python train.py --num_hidden_layers=12 --hidden_size=384 --num_attention_heads=6 --num_key_value_heads=3 --head_dim=64 --intermediate_size=1280 --vocab_size=8120 --hidden_act="swiglu" --norm="rmsnorm" --norm_place="pre" --norm_eps=1e-05 --positions="rope" --rope_theta=10000.0 --rope_fraction=1.0 --qk_norm=true --attn_scale=0.125 --bias="none" --tie_word_embeddings=false --parallel_block=false --init="uniform" --init_std_qkv=0.0187 --init_std_o=0.00382 --init_std_up=0.0187 --init_std_down=0.00209 --optimizer="muon_variant" --learning_rate=0.0087 --lr_mult_qkv=0.4 --lr_mult_o=1.3 --beta1=0.93 --lr_head=0.00543 --warmup_steps=61 --schedule="wsd" --decay_fraction=0.801 --decay_shape="linear" --final_lr_fraction=0.0 --batch_tokens=65536 --max_seq_len=256 --doc_mask=true --train_tokens=605200000 --max_steps=9235 --dataset="wikipedia_en"
MLP neurons of a small language model. Each row is named by its layer, matrix (gate and up: input weights; down: output weights) and neuron, and shows model dimensions 80-207. Each number is 128 + 24 x the weight over its row's rms, rounded and kept within 0 to 255. A neuron's up and down rows have the sign that makes its largest values positive.
After each neuron's rows, "fires in" lists the words (lower case) most often at its 100 highest values on Wikipedia text that the model never trained on.

L3.gate986 [145 145  88 132 145  99 115 148 102 161  92 134 130 166 131 151 132 116 144 126 123  98 102 106 160 154 137 153 114 109 167 153 111 124 117  82 154 119 149 129  50 157 143 137 114 156  93 145 155 152 123 129 158 141 127 134  75 138 151 145 118 142 129 124 153 148 112  97 153 162  96 158 121 127 161 131 115 128  89 104 114 128 138 138  97 139 144 123 113 117 107 116 133 171 112 147 148 129 111 130 149 174 121 125 121  81 143 184  84 143 132 137 164  65 123 105 157 119 146 163 125 179 140 147 141  93 124 121]
L3.up986 [124 148 143 105 129 151 115 113  90 107  59 149 135 153 117 140 167 163  98 117  96 132 106  99 115 138 138 143 153 136 154 185 117 110 117 122 153  77 137 140 120 115  73 138 137 156 118 121 110 158 156  96 144 120 146  78  94  87 127  97 160 135 110 105 139 151  83 147 166 143 149 146 120  85 106  77 109 153 111  96 111 146 137 112 114 134 127 118 125 127 122 124 129 109 104  98 127 116 124 138 164 133 135 162 126 110 115 152 135 134 162 131 108 120 146 121 127 147 116 134 134 116  83 171 127 115 134 194]
L3.down986 [112 166  92 135 139 135 158 110 162 129 139  73 115 112 169 116 150 138 143 109 162 117 151 143  55 147  94 126 121 104 133 124 160 143 130 149 161 129 181 121 156 150 109 114 111 167 151 138 100 117  91 121 142 133 136 162 118 156 136 174 155 117 125 145 151 113 130 101 128 158 130  96 137 132 178 112 148  98  99 144 127 124 127 132 160 154  94 128 129 119 137 109 138 135 162 126 115  78 116 142 135 140 171  97  91 146 137 110 122 111 128 161 123 105 132 123 142 118 144 146 134 136 171  87 134 139 131 171]
fires in: "of", "among", "main", "helped", "help", "amongst"

L5.gate566 [135 134  83 107 123 111 157 148 144 139 141 134 149 170 160 146 144  68  87 127  92 134 141 112 105 165 121 133 137 158 141 159 106 142 115 139  87 128 146 144 104 117 117 113 125 131  99 113 127 150 129 127 110 148 102 180 121 116 101 152 112  65 160 159 135 146 134 152 147 124 145  85 111 101 170 111 137 101 103 121 118 136 118 165 149 138 141 128 129 126 108 111 132 135 108 140  98 165 104  81 169 131 107 123 137  93 106 117 132  99 158 110 142  73  99 153 155 130 117 126 105 127 114 124 138 115 138 117]
L5.up566 [100 133 143  95  79 121 105 167 129 110 124 168  96 124 133 101 141 124 127 145 125 109 121 129 133 162 116 132 115 136 126  82 149 135 133 149 140 160 120 171 101 104 126  80 126 157 127 151 113 117 147 108  94 148 107 146 153 174 183 155 114 150 147 159 150 112 106 141 125 142 197 135 124 101 102 143 136 106 118 109 120 151 124 162 144 153 114 150 131 138 125  80 119 139 139 106 117 135 155 100 123 105 185 154 132 108 142 138 117  93 147 156 134 131  89 137 133 101 101  65 104 108 118 153 134 137 112  81]
L5.down566 [115 139 160 138 148  85 119 146  91 124 132  94 141 106 106 125 130 138  97 106 154 129 129 134 154 132 151 139 119 105 127 112 114 124 136 155 120 125 103 144 120 168 156 165 142 167 115 147 113 160 161 154  77 131 158 130 177 146 135 148 195 165 130  98  99 125 147 134 131 108 160 128 107 157  89 114 112 119 137 101  72 123 137 148  92 111 143 110 137 115  91 132  98 148 151 155 172  85 133 169 130 130 160 143  71 120 155 115 139 156 130 110 158 126 177 108 147 175 141 170 133 159 150 105 154 104 118 120]
fires in: "of"

L5.gate606 [ 95 141 127 115  65 156 134 129 117  96 113 131 171 157 140 145  90 114 112 171 119 119 120 128 130 135 127 139 113 105 172 127 110 141 151 126 152 113 157 138 181 108 165 169 128 126 123 102 140 144 193 134 119 158 147 150 137 116 132 104 182  92 118  99 144 136 116  97  92 100 113 137 140 150 163 122 154 130 117 118 129 144 158 169 136 127 139 127 141 129 169  96  90 148 160 118 151 102 149 130 146 109 134 161 127  88  91 122 156 150 122 119 142 130 112 124 165 113 164 167 106 145 146 145 134 137  98 118]
L5.up606 [152 112 143 109 130 128 165 123 113 156 111 126 118 149 120  99 150  97 156 119 151 160 152 135  93 115  99 107  96 106 160  77 152 118 131 125 167 152 112 124 126 147 110 114 126 169 137  98 107 130 124 122 154 106 156 159 140 161 122 118 163 128 134 139 150 117 106  98 143 119 140 118 119 111  75 115 151  90  91 142 104 131 133 160 179 140 132 132 100 145 105  99 116 131 138 141 102 153 130 137 126 104 118 135 130 125 146 150 134 140 142 132 121 105 117 165 109  54  99 109 122  98 168 158 124 125 122 159]
L5.down606 [123 101  86 125 112 108 130 136  91 103 160 150 152 141 107 148  94  92 130 102 126 133  96 139 125 121  95 117 108 138 115 130 120 124 162 141 115 153  89 117 154 137 145 165 108 159 171 141 123 144 112 112 133 172  81 123 160 104  80 162 136  89 135 149  88 129 114 119 146 144 112  71  92  65 123 123 160  97  97 143 153 138 119 134 130 162 145 100  97  92 147 156 134 152 138  85 123 127 140 148 140  96 151 111 124 155 113 111 109 125 135 150 120  96 155 120 140 107 134 140 134 108 161 134 118 143 115 167]
fires in: "and", "to"

L4.gate722 [127 123 164 134 124 167 100 158 118 170 135 133 116 119 161 148 143 125 126  96 131 148 121 165 142 145 135 117 155 109 109 130 187 126 148 100 158 105 134 181 148 130 172 138 137 118 133 145 111 120 155 114 129 100 130  81 142  99 207 101 142  98 102 153 160 144 100 137 164 140 125 112 142 160 134 115 115 104 123 100 110 162 147 149 144 143 123 105 107 118 115 133 160 159 106  91  87  96 166 164 148  97 123 125 139 157 131  89 162  98 127 141 114 118 132 118 134 106  89  92 164 180 107 111 154 112 157 197]
L4.up722 [140 132 151 127 146 177  92 121 176 135 130 161 115 165 123 141 143 140 141 130 167 103 120 147 115 142 154 120 147 101  92 136 160 137 100 145 121 154 140 131 118  99 186 132 108 141 112 148  96 147 128 145 151 132  92 136 160 146 144 150 113 114 156 157  84 118  81 113 149 127 154 119 142 149 133 118 159 102 112 163 126 153 134 171 111 129 150 100 142 110 118 128 164 167 117  85  53  92 164 188 167 134 122 149 121 140  83 102 126 100 122 111 153 132 108 122 103  91 147  94 143 104 102 120 143 165 114 106]
L4.down722 [106 124 122 142 135  69  89 121 113 140 139 109 119 120 103 142 107 148 121 106 145  97 139 146 110 156 106 143  99 139 116 106 123 115 156 136  81 129 121 100 149 140 175 113 134  70 102 156 118 157 165 137 152  54 168 155 107 132 119 162 130 130 135 119 154 135  93 134 103 106 108 150 114 193 112 132 128 145 106 103 146 168  81 127  94  84 116 142 121  99 116 152 135 103 153 145 125  93 154 160  89 138 117 132 153  85 127 136 119 144 152 117 155 108 127 129 129 105 143 100 148  98 153 163 144 144 132 136]
fires in: "a", "of", "an"

L5.gate269 [150 157 151  80 156 158 147 101 157 132 113 181  89  79 139  77 149 143  89 108 114 158 111 100 108 144 198 131 110 159 114 161  89 106 126 152 106 111 140 129 138 120 161 134 156 206 155 138  97 140 163 108 149  86 154 169 172 122 123 127 107 146 161 115 152 105 115 139 103 136 130 137 121 102  93  96 119 177 122 150 100 122 121 142 105 116 101 137  80 114 148 162 108 178 164 124 152 128 149 153 130 140 126 102  98 120 129 102 118 104 125 132 127 161 120 126 148 155 142 133 107 148 197 110 158 122 125 117]
L5.up269 [129 180 121  93 128 175 138  96 193 108 101 158 123 118 147 113  99 144 148 142 145 113 114 121 148 135 116 133 154 122 175 176 102 128 110 124 127 126 125 103 112 116 136 160 143 190 102 120  74 142 160 136 143 104 118 190 142 114 120 112 159 152 191 156 113 126 111 158 107 102 132 128 102 122 126 118  92 133  98 179 106 129 133 148 207 125 160 118 124 121 152 138  85 132 127 147 127 124 145 162 112 162 166 130 112 124 129 129 134 116 119 171 123 138 158 151 133 186 119 114 132 172 168 114 145 128 155 152]
L5.down269 [170 186 132 137 159 134 123 116 181  98 120 145 116 109 131 112 132 155  85 161 150 138 144  91 106  74 150 148 131 150 163 113 116 134 127 126 114 154 144 152  96 153 149  52  93 170 119 149 159 117 119 104 105 114 141 132 118 119  96 138 111 127 136 131 110 119  60 120  98 142 101 117 103 155 123 125  92 127  97 107 161 156 137 123 128 135 123 116 156 155 115  72 105 127 117 145 137 129 117 107 121 139 113 167 107 169 114 143 159 149 162 124 123 119 176  95 135 150 120 135 137 149 136 138 150 172 136 133]
fires in: "in", "of"

L7.gate105 [191 164 135 174  89 110 112 133 117 155  85 130 109 109 115 127 134 172 136 159 101 104 120 193 168 107 134 149 152 107 141 168 120 188 139 103 121 143  85 145 177 136 162 141  71 133 116 100 106 131 158 109 134 154 160 113 107  79 130 101 188 149 103 116 149  97 150 100 125 118 116 130 138 123 123  95 130 122 125 146 106 124 144 129 110 142 102  89 125 182 156 102 145 169 134 138 137 139 159  81 139 135 145 118  80 133 176 119 132  58 133 113 136 107 102 146 128 150 110 115 161 115 133 113 113 106 149  93]
L7.up105 [146 187 127 106 100 126 165 110 127 142 106 165 119 152 108  62 104 125 129 160 132 105 122 144 137 151 118 145 143 136 130  97 118 150 142  90 156 111 112 116 112 116 129 115 140 200 125 131 120 161 127 139 124 173  98 129 154 150 143  88 166 149 135 171 131 142  88 140 120 106  50 138 107 146 177 140 141 175  99 130  95 102 163  93 150 133 110 141 116 133 177 131 102 126 126 127 120 128 129 145  69  99 149 137 113  88 171 120 126  85 136 146 144 119 147 137 156 110 145  84 131  88 133 100 127 211  90 130]
L7.down105 [115 136 139 141 140 112 108 154 118 118  97 133 131  99  96 111 108 141  55 105 146 156 104 107 135 163 128  53 159 107 162 147 148  75 143 126 158 188 134 154 117 108  98 129 127 130 135 128 116 132 105 143 143 127 131 141 103 153 162 192  93 126 144 167 113 160  94 116 130 134 119 115 132 165 131  82 139 101 143  80 149 113 115 118  93 134 131  96 134  94 150  86 100 110 113 160 115 117 127 148 136 112 147  94 159 147 119 130 184 157 102 119 147 117 109 107 146 105 130 118 156 133 124 117 126 157 101 159]
fires in: "of", "and", "with", "two", "by"

L3.gate712 [174 117 128 139 153 120  99  89 125 134 128  95 130 112 131 153 152  71 132 124 124 150 124 128 135  83 127 101 113 164 143 131  96 163 145 145 125 145  75 148 155 137 115 131 117 117 125 149 129  98 148 156 126  77  99 132 125 115 101 128 124  76 117 144 113 143 169 114 139 147 129 146 166 106 122  89 174 133 106 125 165 142 105 159 164 134 107 152 106 134 142 134 111 117 136 140 114  94 134 162 128 132 111 107  67 139  98 106 148 114  99 132 136 137  72  92 100 164 125 112 148  64 150 107 114 118 147 101]
L3.up712 [150 150  82 141 141  82 147 120 149 120 157 115 143 117 112 131 120 115 114 187 117 163 128 122 131 132 129 129 113 124 166 123 139 156 113 109 122  55 120 140 122 124 143 138 102 140 134 151  86 138 224 131 143 122 112 154  94  98 121 159 138 146 131 129 115 137 141 143 141  99 140 126 140  95 140 132 145 175  90 105 126 127 151 180  94 109  78 146 138 160 156 148 121 104 178 152 142 170 100 138 102  77 146 110 167 144 159 118 144 161 125 109 145 149 105 137 147 111 107 128 122 133 147 122 125 121 132 112]
L3.down712 [113 147 117 121 134 135 152 101 105 120 121 172 143 164 132 150 114 109 111 139 141 142 154  72 107 161 132 152 151 121 151 114 136 139 133 150 102 163  90 174 119 149 134 124 123 105 149 109 122 111 114 142 115  65 118 110 142 118 148 115 137 105 165 128 129  91 122 138 148 157 146 151 110 141 141 116 151 131  89  82 127 142 133 153 155  81 167 110 148 158 115 137 166 116 134 125 139 116 154 128 135 115 110 144 183 118 114 103 102  97 129 132 108 102 113 116 146 117 142 106 136  88 127 149 142 162 120 120]
fires in: "york", "angeles", "mumbai", "budapest", "athens"

L9.gate51 [127 135 149 136  85 114 110 132 103 123 121 144 108 107 165 146 165 113 114 120 138 150  88 155 106 119 151 154 119  99  75  48 115 201  90 142  96 137 147 120 121 148 119 112  97 120 135 112 136 133 134 106 135 142 133 152 119  85 187 134 164 161 147 126 125 106 111 136 106 114 132 137  98 143 113 124 156  95 126 137 108  99 106  77 130  94 145 127 158 158 121 113 131 121 113 119 148 109 148 106 130 124 130 100 103 158 117 135 129 121 150 112 131 117 136 158 170 101  97  97 140  49 111 116 133 119  98 127]
L9.up51 [155 158 110 129 137 111 118 117 159 113 125 124 121 128 173 132  68 155 144  96 118 137 124 151  96 108 117 145  96 122  89 123 129 100  81 150 109 165 131 157 121 127 158 155 157 106 127 119 150 187 163 130 105 135 158 106 140 126 158 128 117 138 129 133 158 118 121 120  89 126 158 117 142 121 122 130 111 144 106 119 145 162 101 103 120  98 131 127 177 203 128 137 121 133 128 112 157 107 108  99 152  98 111 142 159 145 126 147 133 168 134 127 124 110 131 146  97 111 160 129  68 111 108  99 121 163 111 126]
L9.down51 [155  93 133 147 137 121 130 141 132 108 141  84 123 139 135 136 107 134 101 140 109 124 159 153 156 159  82 153 132 112 161 114 132 180 131  98 125 159 158 117  95 156 122 116 124 129  99 115  99 114 145 117  98 108 121 144 143 153 155 148 145 159 160 141 168 114 115 138 121 130 110 130 158 118 122 134 101 108 147 148  98 136 111 100 112 151 147 134 159 168  90 147  83 136 144  81 131  71 131 111 133 120 109 104 167 117 145 104 135 117  88 146 142 152 156 116 122 154 191 120 122 134 128 141  99 122 129 112]
fires in: "by", "as", "without", "before", "thus", "from"

L3.gate534 [167 125 132  86 145 150 166 107 108 124 143 143 108 148 139  89 111  79 109  91 107 126 115 128 122 109 126 130 154  68 136 109 150 131  99 144  98 131 129 147 123 160 161 134 130 140 143 113  97 139 131 129 129 111 145  79  93 135 130 135 156 157 130 113 114 125 142  75 153 139 122 132 152  94 101 190  85 142 137  90 118 156 166 155 146 138 103 149 128 122 170  90 133 152 137 108  98 123 126 134 114 140 135 103 177  99 121 141  95 143 171 139 107 119 154  91 116 118  96 140 144 172 117 139 105 117 151 135]
L3.up534 [132 138 175 133  83 132 136 135 124  86 130 105 125 153  94  83 118 108 177 133  88 105 116 156 127 128 171 129 151 118 141  94 120 135  73 125 122 163  82  94 155 153 104 157 120 140 131 103  90 124 184 192 128 155 133  88 147 148 112 124 118 159 172 114 135 166 120 120 155 160 103 119 136 130 101 115 124 130 114 101 137 136  91 102 122 111 131 134 131 145 142 190 123  88 152 108  87 122 140 127 133 122 164 127 109 124 117 117 121 160 106 126 137 164 129  89 157 118 116 139 154 124 107 126 106 165 145 174]
L3.down534 [114 115 152 107 155 103 137 149 143 160 128 154 141 124 118 116 135  99 117 142 117 125 112  93 155 137 159  91 100 163 147  90 114 145 150 115 143 116 117 116 134  64  84 124 109 150 148  89  88  89 172  90 132 121 163 140 153 146 150 160 135 156 124 112  84 150 179 128 127 107 117 100 126 112 113 114 148 160 147 122 163 133 151 124  84 126 114 139 113 106 134 144 137 147 168 163 123 105 113 132 125 122 157 138 125 145 130 129 128 134 106 105 156 128 136 130 140  85 144  75 148 146 124 164 100 121 141 115]
fires in: "to", "rothschild", "for", "of", "needs"

L4.gate1273 [111 150 171 112 220 149 152 137  89 126 129 137 109 163 118  76 114 113 127 122 134  78  90  99 109 115 117 118 135 175  89 160 141  86 114 108 143 137 142 186 112  88 183 158 113 130 126 119 101 145 106  98 143 152 108 124 120 115 162 114 169 160 133 149 141 146 129 123 157 118 107 118 126 128 108 136 107 125  74 176 137 103  95 113 118 104 118 105 120  96 157 130 143 135 141 133 103 114 136 110 129 158 138 161 165 119  93 134 124 144 113 153 111  99 102 118 141 141 151 149 119 117 126 107 131 117 139 140]
L4.up1273 [ 70 151 180  96 124 172 122 160 134  85  88 165 116 118  82 105  59 121 140 131  96  94  92 159 134  94 111  98 153 121 119 174 107 118 140 117 142 183  93 117 149 115 133 119  75 140 119 120 124 172 197 137 156 152 154 116 140  75 155 119 176 124 134 111  90 114 135 149 174 115 113  99 118 163 105  97 143 111  98 105 129 118  81 156 118  93 125 137  98  90 135 107  97 121  87 123 140 128 154 112 130 144 186 159 118 105 156 171 142 140 100 152 112 120 127 161 138 128 142 112 108 113 146  96 129 141 161 128]
L4.down1273 [107 190 158 145 170 156 125 103 129 132 124 127 101 139 119 155  84 115 100 145 132 127 108  77 128 141 107 123 157 106 142 120 101 134 112 125 116 162 144 114 117 162 155 152  99 186 117 125 135 130  87 110 140 151  87 152 110 147 119 152 139 121 125 135 138  78 151 135  94 137 120 106 138 171 165  96 138 136 151 129 138 136 128 124 107 124 165 108 151 125 181 101 131 137  88 146 133 127 108 124 157 110 124 133 108 166 124 186 130 111 164 133 138  99 128  91 161 122  52 122 117 152 110 105 122 129 146 159]
fires in: "with", "of"

L3.gate350 [127 118 116 103 135 124 131 123 123 138 104 154 103 142 179 136 153 145 113 130 121 127  88 137 144 108 123 102 120 154  94 124 125 125 113  70 110 127  88 153 130 119 107 171 162 115 150 117 135 106 116  87  98 128 126 134 148 123 190 143 172 140 145 106 164  85  87 151  94 146  81 169 117 111 116 124 141 144 105 134 156 142 132 133 139 129 121 150 165  72  86  97 145 183 119 105 152 131 154 111 122 172  95 164 118  80  98 126 131 168 104  83 159 129  91 100 133 125 109 134 157 153 130 122 148 113 147 133]
L3.up350 [146 146 139 134 134 113 129 114 102 142 112 136 116 145 200 145 133  88 160 133 160 115 107 143 102 129 132 149 123 120 122 142 130  74 115 111 146 126 163 157 103 128 136 144  57 141 122 104 130 144 126 134 109 126  64 132 127 143  80 140 154 125 148 115 160 107 142 149 186 146 117 123 127  86 131 102 126 105 117 139 116 103 177 148  94 154 121  86 125 123 126  95 127 172 131 154 156 137 113 152 117 128 135 102 167 125  84 154 122 135 100  89 155  95 161 125  84 119 133 140 131 115  72 125 145 131 130 164]
L3.down350 [ 92 142 146 119 117 103 138  86 124 121  77 130  83 142 151 107 150 116 107 133 132 126 104 118  95  97 122  80 161 134 136 138 163 125 148 126 143 133 136 175  99  93 151 149 120 172 126 123 101 132  82 109 143 103 117 132  77  82  93 129 158 134 163  88 175 122 138 154 145 116 102 116 111 142  98 130 142 118 146  70 138  90 105 142 119 164 124 126 128  73 110 102 120 120  82 142 114 120 123 160 119 107 136 100 140  99 132 136  75 103 133 169 147 129 134  95 138 115  73 130 169 115 127 134 125 145 124 173]
fires in: "new", "of", "formats"

L7.gate44 [169 103 146 128 132 166  90  89 137 105 135  95 159 128 135 195 128 141 166 121 130 120 121  96 144  87 119 105  85 100  96 110 116 118 133 138 144 121 122 128 138 103 134 139 110 124 137 108 117 171 134 116  97 106 101 137 103 147 134 128 118 126 133 127 152 122 132 137 127 150 105 155  91 151  79  83  99 101 125 120 127 120 124 133 154 124 115 128 117  99 159 123 107 180 102 116 141 111 160 149 174 102 173 117 169 138  89 146  98 126 114 133 133 103  96 124 115 163 164 122 120 153 142 129 155 127 151 117]
L7.up44 [142 179 135 123 121  73 131 147 132 111 145 178 113 101 121  69 128 146 124 116 104 105 124 200 113  93 140 129 150 125 126 138 158  93 181 138 137  83 132 179 152  87 135 124 137 150 124 117  94 109 145 149 155  98 182 142 120 138  86 158 122 171 156 108 129 124 119  99 120 112 115  91 127 139 149 179 154 112 150 135 130 156 128 136 100  99 136  85 138 167 159 116 126 131 161 171 146  94 125  83 186 120 113 111 138 145 149 112 123 164 135 147 152 152 174 124 135 115 101 120 123 107 140 127 129 125 117  51]
L7.down44 [140 141 104 162 111 149 141 125  92 184 129 161  85 130  98 131 169 178  40 127 149 130 118 145 157  85 104 157 140 140 176 108 121 100 133 136 147 128 107  72 106 189 111 150 133  96  96 164 147 101 112 101 119 132 147 130 175 110 140 162 121 144 145 136 126 123 155  99 117 129 117 138 138  97 145 130 135 121 103 134 152 118 130 115 115 141  95 122 140 158 156 130 134  71 115 109 100 137 111  61 126 138 144 110 123 144 144 135 168 155  95 120 120 105 171 153 139 141 112 151 150 129 134  90  66 111 171 130]
fires in: "by", "of", "for", "to", "with", "in"

L5.gate296 [ 85 134 175  77 135 133 129 121 145 122 143 142 113  94 110 186 118 153 120 137 105 123 137 112 166 170 109 140 111 102 122 132 106 138 118 124 130  96  96 166 144 132 129 115 110 152 133 118 140 147  91 157 104 142 166 114 161 127 155 140  95 102 136 170 143 145 116 120 156 116 110 133 137 162 125 130  92 103 131 153 119 147 160 130 154 130 132 104 140 112 167  82 143 163  87 154 137 129 130 122  62 126 164 129 111 130 111 106 122 131 116 154 151 120 145 107 153  92 112 140 101 118 156  84 115 119 171 126]
L5.up296 [136 125 128 115  93 135 122 110 107 138 121  93 151 129 100 118 168 133 129 104 134 130  97  95 159 116  92 149 134 121  97  91 117 125 130 165 138 121 163 145 125 127 105 144  95 115 158  96 131 142 154 141 131 169 116  90 141  81 145 139 146 157 162 166 151 152 115  87 103  94 127 133 143 135 165 111 140 113 140 148 154 100 137 146 166 119 135 117 125 137 162 139 134 102 123  93  96  57 154 111 114  74 155 154 101 156 159 141  97 192  73 136 109 140  99 153 179 121 144 144 144  99 146 142 103 152 167 114]
L5.down296 [167 162 139 177 159 119 110  96 115 157 131 128 120 130 108 125 162 163 147 109 128 139  86 112 157  89 108 184 134 108 136 113 119 114 126 111 151 161 119 113 124 134 146 130 140 129 164 155 115 142 104 120 151 184 117 151 123 140 155 118 138 142 118 112 135 129 155 167 153 152 147 171 148 116 170  85 109 159 167 125 146 155 148  90 135 132 123 112 121 139 134  90 137 104 144 147 165 144 130 136  94 155 181 127 145 113  90 153  90  85 137 141 156 137 137 153 130 184 122 159 117 158 142  91 106 143 125 130]
fires in: "from", "the", "of", "by"

L7.gate383 [132 123 121 126 121 137 138 164 118 117 107 101 205 118  92 116 113 109 110  79 106 114 144 138 124 106 142 106  80 150 149 150 132  99 151 111 131 150  88 117  86 138 134 123  88 119 120 143 161 173 120 118  98 119 148 140 155 175 102  99 136 135 152 151 109 121 118 123 100 119 160 154 100 124 139 146 117  87 165 142 155 139 152 173 132 115 100 137 115 144 124 113 116 130 117 111 136  98 165 125 108  96 167 113 109 112 112  95 104 175 116 146 109 145  81 126 147 134 156 123 131 102  93 129 148 139 130 120]
L7.up383 [195 121 139 111 117 116 115  86 143 154 137 130 121 131 138 164 125  88 164 113 145 164 134 160 147 150 109 160 121 121 133 156 110 142 107 118 151 140 165 133 103 160 145 155 110 134 171 133 112 140 117 104 130 125  88 141 124 142 129 138 144 136 119 114 150 128 107 124 152  84 105 161 132 130 111 144 130 119 166 136 104 133  63 186 122 127 144  90 165 147 176 107  98 108  69 140 141 107 134 111 146 157 109 132 152 120 164 147 147 140 136  88 163 124 110 169 118  99 128 127 111 151 114 106 116 109 131 147]
L7.down383 [110  82 169 143 122 104 118 126 158 115 179  99 119 100 144 119 125  81 131 103 107 171  94 140 168 129 123 149 147 104 165 131 151 147 131 107 128 113 151  96 107 106 157 144 109 107  95 139 121 135 106 103 122 145 136 121 121 132 142 161 131  89 131 111  80 133 186 114 128 116 137 124 129 107 118 114 103 112 123 163 142 119 139  75  79 138 163 134 124 115 160 139 106 154  94  76 111 154 122  90 133  92 103  91 122 135 140 155 133 142 129 135 106 152 157 157 143 142  95 117  94 163 165 159 142 144 176  96]
fires in: "to", "and", "not", "be", "being", "while"

L3.gate354 [192 149 174 120  98 141 139 160 158 166 125  92  77 129 152 135  94 124 159 109  93  88  90 111 106 137 191 127 133 146 107 135  94 149 153  94 110  97  70 155 132 114 131 149 135 186 145 126 106 118 158 162 150 123 126 140 119 150 184 124 129 105 145 130  96  96 119 163 146 105 176 108 132 133 132 109 129 144 109 116 169 174 115 109 152 108 123 161 127 131 130 100 103 131 135 131 158 119 139 102 110 179 182 126 112 125 138  99 189 117 144 109  98 109 100 151 169 179  88 156 111 106 133 148 116 129 144 169]
L3.up354 [120  91 159 153 103 146  96 143 166 161  96 125 137 138 123 135  89 167  83 131 121 149 158 127 107 135  97 124 169  77 141 107 135 120 109  97  97 153 150 113 105 122 123 119 113 141 153 116 169 184 149 168 129  92 130 121 143 167 145 192 156  99 134 127 164 144  84 147 191 117 125 129 117 133  94 117 174 130 108 139 150 133 132 158 145 178 128 148 101 155 164  40 124 101 138 154 157 111 170 146 127  92 156 106 157 142 145 126 103 105 133 146 136 112 141  96 122 146 133 126 124  75 111 101 130 141 106 145]
L3.down354 [147 121 137 124 136 113 114 110  80 108  89  99 153 111 103 162 117 166 231 132 114 124 135  77 169 155 148 160 118  79 143 143 150 129  96 108  74 148 122  97 143  92 132  90 135 116 132 125 139 182 142 142 122  87 141 163 138 143 161 155 153 142 127 137  89 102 110 149 134 122 125 118 121 137 140 154 162 135 105 112 158 160 120 130 183 165  98 110 127 163 167 126 122 149 147 142 118  95 120 127 132 125 162 129  74 163 132 124 103 140 135 152 122  88 118 131  81 117 129 135 155 158 125 154  98  96 119 113]
fires in: "from", "of", "enough", "due"

L5.gate491 [115 163 132 103 157 156 135 118 142 117 112 140 137 147 140 165 122 117 127 138 131 116 130 131 133 109 142 123  74 144  71 130 142 126 117  96 131  98  91 119  97 130 172 117 150 109 127 102 150 131 157 141 122 124 125 137 113 113  89 125 121 112 157 100 147 131 124 144 163 139 145 124 130 140 138  63 107 130 121 110 104 100 140 159 139 117 159 116  86  80 146 152 122 161 136 116 168 124  96 113 116 120 118 164 133 127 110  81  93 122 146 135 148  92 105 115 117 137  82 131 163 126 162 116 115 131 105 118]
L5.up491 [133 160 131 179 123  78 114 126 103 127 128 118 132 126 132  96  98 139 174 111 135 112 115 124 126  95 121 123 111 116  73 120 134  95 105 119 125 153 125 115 148 138 129 130 105 159 123 106 104  97 143 141 135 138 122 137  84 103 158  98 127 120 184 110 139 128 107 129 136 100 120 128 162 140 179  92 110 103 144 115 131 156 126 152  91 172 107 129 112 153 142  92 170 147  92 133 125 117 134  68 112 123 121 164 115 133  92 127 112 122  95 115 133 119 122 135 107  96 132 113 123 129 118 132 105 133 152 124]
L5.down491 [141 165 143 134 114 101 167 143 159 140 145  79 115 128 127  87 138 121 104 140 128 112  98 124  98 135 120  98 132 105 102 153  47 113  95 102 127 127 157 123 149 128  92 150 139 109 153 124 156 147  98 104 127 106 147 133 169 160 113 137 125 143 172  97 111 115 116 135 126 108 146 156  79 140 152 132 116 126 126 111 144 159  66 154 140  91 141 155 130 114 130 127 138 132 152 106 155 118 152 117 151 145 123 143 137 170 125 148 157 139 114 121 172 120 112 117 144 150 109 165 123 140 119 147 144 106 110 143]
fires in: "of"

L4.gate1096 [ 82  92 165 158 102  97 141  86 155 158 144 122 120  90 150 107 156 153 135 160 144  96 110 140 106 119 126 174 122 147 115  95 161 107  85 130 190 135 175  96  82 119 157 116 156 114 134 120 139 123 149 156 100  95 145 137 128 125 143  99 116 119 123 155 108 144 163  91  71 146 147  88 127 130 113 101  60 112  90 145 111 136 126 136 147 115 114  81 150 134 114 120 129 116 154 134 143  87 114 120 152 121 121 103  86 123 189 139 130 122 128 143 123 128 128 116 149 115 122 139 123 125 174 123 122 131 138  97]
L4.up1096 [138 138 155 163  89 130 118  83 139 130 158  96 125 113 122 130 137  98 148 150 130 100  68 138 132 120 112 156 118 133 151 105 142  96  94 150 125 135 180 155 103 125 145 162 125  94 127 109 161 140 149 144 127 133 135  96 148 124 147 117 146 112 115  90 166 157 161 103  98 142 122 121 179  64 110 146  65 144 127 119 108 161 136 119 148  89 104 142 137 145 134 126 145 133 117 170 112  99 105  98 142  70 139  82  95 120 139 145 126 136 160 153 116 109 163 109 116  86 115 152 106 153 131 124 101  82 159 115]
L4.down1096 [ 76 122 117 120 128 119 131  96 103 166 130 103 167 140 155 123 110 153 170 132 132  92 116 125 116 110 146 119 117 154 124  91 156 133 120 172 146 152 137 173 104 141 133 102 143  62 121 142 141 117 164 136 128 106 134  91  74 160 107 124 124 151  86 116 122 195 152 177 146 134 157 123 130 189 130 128 128  91 166 132 126 149  91 126 119  76 121 151 112 143 118 126 119  70 104 148 134 104 107  81 151 135 110 134 134 132 143 133 130 129 165 151 166 147 187  79 109 141 132 131 113 182 107 148 174 109 141 116]
fires in: "for", "of", "from", "by", "with", "up"